{
  "d_mlp": 512,
  "norm_place": "pre",
  "parallel_block": false,
  "init": "orth",
  "init_std_up": 0.0361,
  "dataset": "wikipedia_en"
}
MLP neurons of a small language model. Each row is named by its layer, matrix (gate and up: input weights; down: output weights) and neuron, and shows model dimensions 80-175. Each number is 128 + 32 x the weight over its row's rms, rounded and kept within 0 to 255. A neuron's up and down rows have the sign that makes its largest values positive.
After each neuron's rows, "fires on" lists the tokens most often at its 100 highest values on Wikipedia text that the model never trained on; "fires before" lists the tokens most often just after its 100 highest values on Wikipedia text that the model never trained on. A number after a token or word is its count.

L12.gate290 [ 83  81 117 149 113 151 124 137  86 163 198 120 139 173 141 144 136 159 114 148 142 139  93 108 105 162 144 151 149 123 144 178 175 131 107 190 113 197 175 147  93 130  84  97 148  99 161 100  71 148 113 112  99  93 129 144 134  79  78 166 176 168 120 120 149 132 133 128 138  94 150  86  77  98  87 116  80  63  69 103 160 115  61 142 140 108 113 157 157 139 179 119  92 134  95 159]
L12.up290 [ 79  96 103 145 102 121 152 139 130 104 153  83 126 147 165 132  84 123 172 148 129 108 109 135  78 129 139 174 120 129 162  98 137 145 162 127 115 118 142 151  68 161  84 144 133 115 192  94 116 133 176 125 178 129 113 130 190 109 123  69 145 103 107 125  82 155  96 202  80 133 148  86 145  80 104 124 140  60 108 159 157 151 163 195  81 176 137  67 123  87 115 115 143 197  90 125]
L12.down290 [122 194 174 123 112 144 104 125 131  65 109 167  96  89 149 146 142 128 144 148 169 139  66  93 132 178 160 107 176 164  65 137 183 120 148 105 151  56 129 122 129  90  48 126 160 124 154 165 107 132 166 116 115 161 146 108 158 167 145  92 133 182 162 115 169 150 130 170 131 102 150 156 132 111  85 145 150 121 107  62 140 107  97 130 108 116 126 108 134  87  46  79 166 102  81 138]
fires on: "born" 35, "ate" 13, "." 8, "l" 4, "w" 4
fires before: " " 38, " |" 18, ")" 4

L4.gate371 [143 104  75 183  74 138 116  98 105  85  58 112 132 128  99 115 127 198  86 169 168 168 121  70 131 130 136 142 160 147 133 110 145 135 130 110 112 142  91  63 156 181 169 157 167  86 138 147 153 138 146 135 136 114 155 149 133 105 153 139 157 203 121 112 175 137 133 138 153  71 110  77 122  92  55 130 104 117  92 136 133 151  99 135 138 174 175 146 146 170 124 105 111  73 160  85]
L4.up371 [141 106 110 105  73 136  92 163 146 169 122  79 169 123  96 127 134 162 104 131 124 156 105 136 111 152 113  95 103 162 180 139 102 160 183 119  93  89 144 134 130 149 137 128  85 156 109 195 109 157  82 144 117 110 113 129 161 129 101 101 130 154 147 141  87 112 154 106 199  99 113 117 131 147 113  80 152 187 134 109  83 146 150 161 152 124 135 117  66 128 123 116 167  93 118 112]
L4.down371 [109 129  97  91 130 131 123 195 170 154 153 126  73 161 143 129 175 149  91  63 155 132  74 105 138 144 115  92 114 142 120 117 126 163 182 161  81 100  81 163 130 163  88 148 124 148 118 184  78  86 123 102 155 126 135 112 180 157 119 169 172  87 133 143 119  93 155 119 123 129 140 152 158 101 124  92 129 208 172  96 135 127 147 148  44  75 123  94 100  92 163  89 157 170 123 140]
fires on: "0" 60, "2" 20, "9" 8, "1" 4
fires before: "0" 62, "1" 22, "2" 6

L5.gate95 [113  92 139 106 120 144 107 124  98  62  81  91 116 108 141  98  98 103  56 120 141 127 107 112  84 117 166 143 158 168 152 113 139 103 131 108 157 111  95  82  42 159  87 151 145 113 103  70 110  97  88  80 143 131 153  74 142 132 151 148 122 154 127  84  91 111 156 146  57 222  92 131 136 133 156 165 131 124 104 109 140 156 132 110 124 100  83 191 125 207  97 113  82 109 122  78]
L5.up95 [ 92  78 152 113 161 132 144 126  61 115 128 142  94 155 116 111 127  55  89 122 136 155 138 131  87  95  96 189 142  85 121  97 102 110 160 149 125 132  64 133  67 147  59 149 121 143 134  92 107 108 143 114 149 111 140  93  88 137 158 100 108 147  97   9 116 136 169 123 130 157  50 104  86 104 127 170 101 137 130 120 167 126 136 173  96 114  65 142 195 162  82  89 150 170 144 114]
L5.down95 [136 143 126 154 126 123 181  85 125 165 114 145  80 141 131 128  67  59 150  98 112 100 130 156 185  67  59 160 103 106 107 113 140 173 129 122 132 136  93 163 132 146  90 155 127  91  70 149 114 101 109 135 122 137 136 101 171  98 166  96 149 118 166  96 118 138  97 156 160 124 107  91 124 148 124 108 155 137 169 125 150 136 132 168 113  98 157 122 181  92 108  84 166 129 128 118]
fires on: ")" 90
fires before: " |" 40, " is" 9, " =\n\n" 6, " (" 5, " /" 5, " |\n" 4

L6.gate178 [ 90 104  61 125 160  95 155 121 112  53 131 163 147 106 100 128 149 223 104 102 117 130 126 117 153 158  93 157 168 117 120 144 110 140  60 157  90 182 168 155  92 126 158 128 193 142 103 142  90 157 160 142 125 131 146 155 125 134 141 111 138 163 119 127 150 160 131 153 141 118 129  83 128  69  92 113 128 184 123 158  84 193 176 165 153 172 113 186 126 133  90  86 131 111 134  96]
L6.up178 [ 56  90 156  89 103 161 120 102 107 162 152 109  74 135 112 122  13  98 143 109  93  98 119 143 173 158 142 109 117 160 155 105 138  96 157 130 192  98  94  60 135 176 166 126  84 167  92 139 170 148 129 119 110 117  63 142 135 104 160  47 114 114 152 119  94 174  80  90 184 149 144 122 175 124 148  84 160  96 175 176 124  82 125  16 172 131 150 153 104 181 115 139 121 160 122 142]
L6.down178 [ 95 105 148 162 108 150 127 210 107 104 111  61 157 102 150 138 131 193 107 175 146 117 119  43 144 113 155 101 134 116 180  86 111 132 135 119  89 136 119 144 166  76 172 106  86 146 155 159 103 148 215 168 110 182  85 162 158 185 145 102  98 108 129 139  56 142 111 127 154  67  87  70 179 109 105  75 122 133 137 146 117 116 119 108  97 161 188 111 163 160 145 111 100 128  87 148]
fires on: "1" 28, " and" 14, "0" 11, "7" 9, "9" 8, "8" 7
fires before: "2" 20, "3" 20, "1" 17, "5" 7, " " 5

L6.gate439 [100 122 102 138 103 194  99  93 122 140 133 165 127 124 138 114  68 108  95 127 137 155  85 136 114 109 100 132 112  55 176 201 150 184 161 100  66 168 119 118 149 118 190 122 117 115 115 165  50 108 123 141 155 138 181 120 126 140 119 124 141 103 168 103 177 156  87 120 177 107 152  97 108 132 139  93 186 172 133 183  94 158 194 121 151 123 141 120  81 174  86  65 129 113 131 155]
L6.up439 [133  90  84 113 119 164  92  95 109  93  69  91  82  91 137 158 127 163 114 128 148 112  74  72  72  80 139 133 141  75 160 181 111 145 122 143 142 175 120 122 125 148 162 103 135  96 168 179  52  85  83 133 145 110 153  97 138 156 116 122 156 153 186  93 172 170 115 102 149  93 178 103 101 138  71 100 143 172 138 209  92 161 154 123 155 128 122 159 116 162 124  92 102 120 143 173]
L6.down439 [156  84 120 130 143 142 108 113 127 169 113 155 122 121 154 123 111 162 100 157 119 126 120  76  48 140 107 120 140  96 178 141 100 189 160 106 161 161 108 129 136  96 164 146 134 103  81 106 165  67  83 124 114 118 141 127 202 116 116 114 194 142 100 117 118 122 106  97 158 167 101 143  90  28 135 126 147 125  99 153 129 122  91 152 139 190  82 167 152  96 162  81 150  99 165  99]
fires on: "–" 20, "0" 19, "t" 11, "d" 9, "re" 9, "9" 6
fires before: "0" 29, "1" 21, "land" 9, "2" 5, "e" 4, "ah" 4

L6.gate265 [ 83  97 143  77 115 131 141 121 185 124 114 194 107  46  80 120  98 156  84 137 185  71 142 112 193 152 166 145 161 143  89 124 141 147 130 202 145 100  81 109  93 164 141 149 175 125 154 116 114 108 141 146 102 120 103  87  90 161 150 102 117 125  91 106  73 129 131  87 101 198 153 154 151 153 142 153 121 101 135  99 173 179 109 138  83  73 108  95  92 147 111 101  92 142  72 113]
L6.up265 [ 96 101 147 115 173  88 147 143 108 111 147 193 122  83  73  82 122 109 127 122 170 129 126 113 143 174 110 129 128 175 147 135  78 171 142 219  92 128  89 159 151 171 120 128 161 129 154 111 144 164 123 126  75 121 207  89  94 145 155 110  99 134 110 101 127 116 103 113 138 157 118 147 151 133 152 116 126  99 125 161 145 166 144 112 105  63  93 144 159 126 155  86 140 141  23  91]
L6.down265 [197 128 148 134 147 126 141 109  98 106 118  73 127  83 122 140 132  96 173 127 111 146 120  90  77  50  83 156 123 136 143 184 108 143  98 150  96 107 145 110 176 144 147 146 138 101  83 116 134  81 190 122 129 124 151 119 120 133 127 129  61 101 175 164 145 116  89 153 178 119 128  98  81 142 116 115 157 103 151 149 113 122 125 126 152 100 151 192 153 131 194 106 162 120 142  88]
fires on: "0" 46, ")" 20, "1" 15, "2" 5, "7" 4
fires before: " |" 58, ";" 17, " |\n" 7

L6.gate141 [109 177 112 166 103 100 123 105 190 137 121 168 161 124  69 187 173 161 124 111 122  90 154 120 134 159 131 103 133 206  97 171 145 122 119 171 152  78 187 143 129  81 142 168 172 145  97 104 109 126 129 106 125 100  89 167 158  92 133 167  90 100 159 168  60 148 138 100  97 109 171 128  92 107 137 118 138 176 143 102 132 168 131 144 192 136  87 113 105  37 134 117 100 175  93  69]
L6.up141 [114 107 106 146 122 109 114  61 120 104 152 129 122 107  98 103 182 166 131 169 180 115  83  86 120 148 111 147  83 129  86 122  61  78  70 153 169 149 131 156 178 145 138 151 138  78 178  89  83 160  99 110 165 145 153 100  90 128 149 104 153 107 136 145 163 192  91  90 158 129 148 148  76 130 159 189 127 164 146 179 130  99 125 119  94 126 207 120 128  90  92 141 158  92 121 167]
L6.down141 [ 77 156 105  96  75 152  82 120  94 153 150  76  56  87 132 120 143 135 128 153 173 139  92 128 124  97 194 102 134  44  96 119 172  39 123 134 103 145 204 178 135 149 145 145  86  50  98 121 149  80  94 133 104 146 121 149 134  94  99  92 185 126 159 134 134 126 157 159 112 100 102 124 128 126 125  76 106 113 111 129  91 156 179 143 121 156 125 120 123 136 110 114 118 137  79  94]
fires on: " |" 50, ":" 13, "1" 10, "0" 5, "2" 4, "f" 4
fires before: " " 51, "." 9, "," 4, "0" 4

L4.gate89 [ 91  63 122 145 112 103 125 169 140 120 117 141 137 155 104 114 125 173 166 174  92 100 134 148  87  99 143 117 119 122 174 109 145 158 138 148 142  84 107 101 204 153 188 158 181  74  95 132 112  49 181 175 127 125 116 103 114 127 122 164 113 112 123  92  97 186 150 140 149 109 119 138 131 158 100 101 166 142 110  94  47 113 131  76 146 137 107 107 138 178  88 138  88  86  56 168]
L4.up89 [132 136 101 147 135 136 104 115 146 114  86  97 149 124 139 179 115 127 120 131 208 150 100 103  85 140 141 110 180 126 145 148 144 139 148 123 132 103 142 117  93 114 129 125 190  57 152 159 153  86 110 131 164 118  94  92 145 142 104  71 127 183 151 144 154 124 145  46  74 178 148  86  65 142 117 117 113 136 123 142  90 125 146 214  97 116 153 160 129 136 109 149 156  88 128 212]
L4.down89 [ 97 102  85 157 112 106  94 195 142 102 116  99 116 129  97 135 153 211 161 143 130 107  93  96 135  79  83  85 120 169 147 105 115 163 155 155 161  86 136  84 154 176 173  82 143  77 130 114  76  92 184 134 131 120 125 155 110 119 161 171 161  70  91 153 156 181 142 148 196 118 156  89 173  75  97 120 159 142 128 124 159 105 175 110 128  92 139 128 117 171 155 101 108 106 100 116]
fires on: "0" 74, " a" 15, " second" 5, " former" 4
fires before: "0" 56, "1" 15

L6.gate455 [ 83 120 184  64 109 157 113 155  84  95 140  78 152 154  80 146 103 134 143 173 132 130  95 157 112 118 136 179 119 113  95  98 137 151 120 138 146 131 143 159  81 142  72 149 104 161 184 138 179 154  79 138 102 160 113 125 120 120 154 136  96 119 177 111  79  96 128  81 132  95 159 158  59  61 138 143  92  62  77 138 142 102  62 107 170  96 125 131 136 152 117 139 147  98 140 139]
L6.up455 [151 171 165  92 113 167 136 159 110 128 133 106 121 216  91 125 145 116 115 152 145 123  99 134 156  92 158 129  75 156  91  70 139 114 137 168  30 158  83 140 122 105 123 166 158  86 184 137 138 159 136 121 111 234 118 100 103 166 170 152 110 116 168 124 117 121 130 133 162 103 115 134 117 100 133 142 160  83 124 138 119 130 114 116 141 111 139 143  96 140 153 169 146 118 131 190]
L6.down455 [168 127 120 151 154  87 136 129 134 145 150 134 149  94 173 106 156 185 100  96 114  97 132  65 129  77 100  76 112 148 143 185 165 201 118  75 116 170 129 130  88  97 132 135  27  82 109 108  78 135 123 167 142 143 107 156 116 125 108 167 117 176 103 110 175 121  96 128 142 164 189  99 114 106 190  45 103 182 107 132 166 150 139  87 134 139 152  67  91 184 122 106  91 158 136 100]
fires on: " Cent" 24, " cent" 20, " mod" 19, " form" 8, " Mon" 7
fires before: "er" 23, "el" 11, "ral" 10, "ury" 7, "re" 5, " T" 4

L5.gate432 [ 71 118 133 120 154 110 131 127 144 125 117 135 103 107 139 131  97 104 165 140  82 144 137 155 169  69 153 156 142 134 119 127 125 179 114 149 142  89 171  92 132 157 142  55 116 124  80  60 157 123 131 158  93 173 118 162 108 136 103 148 136 130 128 121 104  91 100 110 174  83 148 164 151 131 153 112 107 120 196 181 131 161 115  98 165  99  81 166 108 154 132 113 140  82 140 121]
L5.up432 [133 128 125 118 147 175  98 139  77 147 142 133 118  84 127 105 148 136 130 109 119 116 119 105 190 206 143 174  88 142 162 132 116  94 105 129 118  96 122 139 106 101  83 170 117 168 141 156 147  93 147 184 106 194 145  98 119 125  81 132 163 132 134 141 166 155 169 145 108 110 137 131  92 103 148 152 163 125 142 195 154 138 102  84  85 162 145 131 166  82 173 175 152  64 119 123]
L5.down432 [111  73 163 175 173  97 137 155  73 216 127  90 140 131 151 112 122 158 105 176 103 112 157 150 167 127 118 134 107 129 128 134 170 142 186 120  90  92 191  68 126 159 104 124 105 125 139 117 169  98  97 154 101 151  82  85  89 201  83 110 125 132 176 138 141 118 108 144 132 124 143 137  90 115 143 124  98  62 100 127 170 117  84  68 109 137 135 154 108 138 146 128  88 104 116 174]
fires on: " Cent" 32, " cent" 31, " list" 10, " act" 7, " sec" 5, "inist" 5
fires before: "er" 30, "ral" 12, "ury" 9, "re" 5, "ret" 4, "ing" 4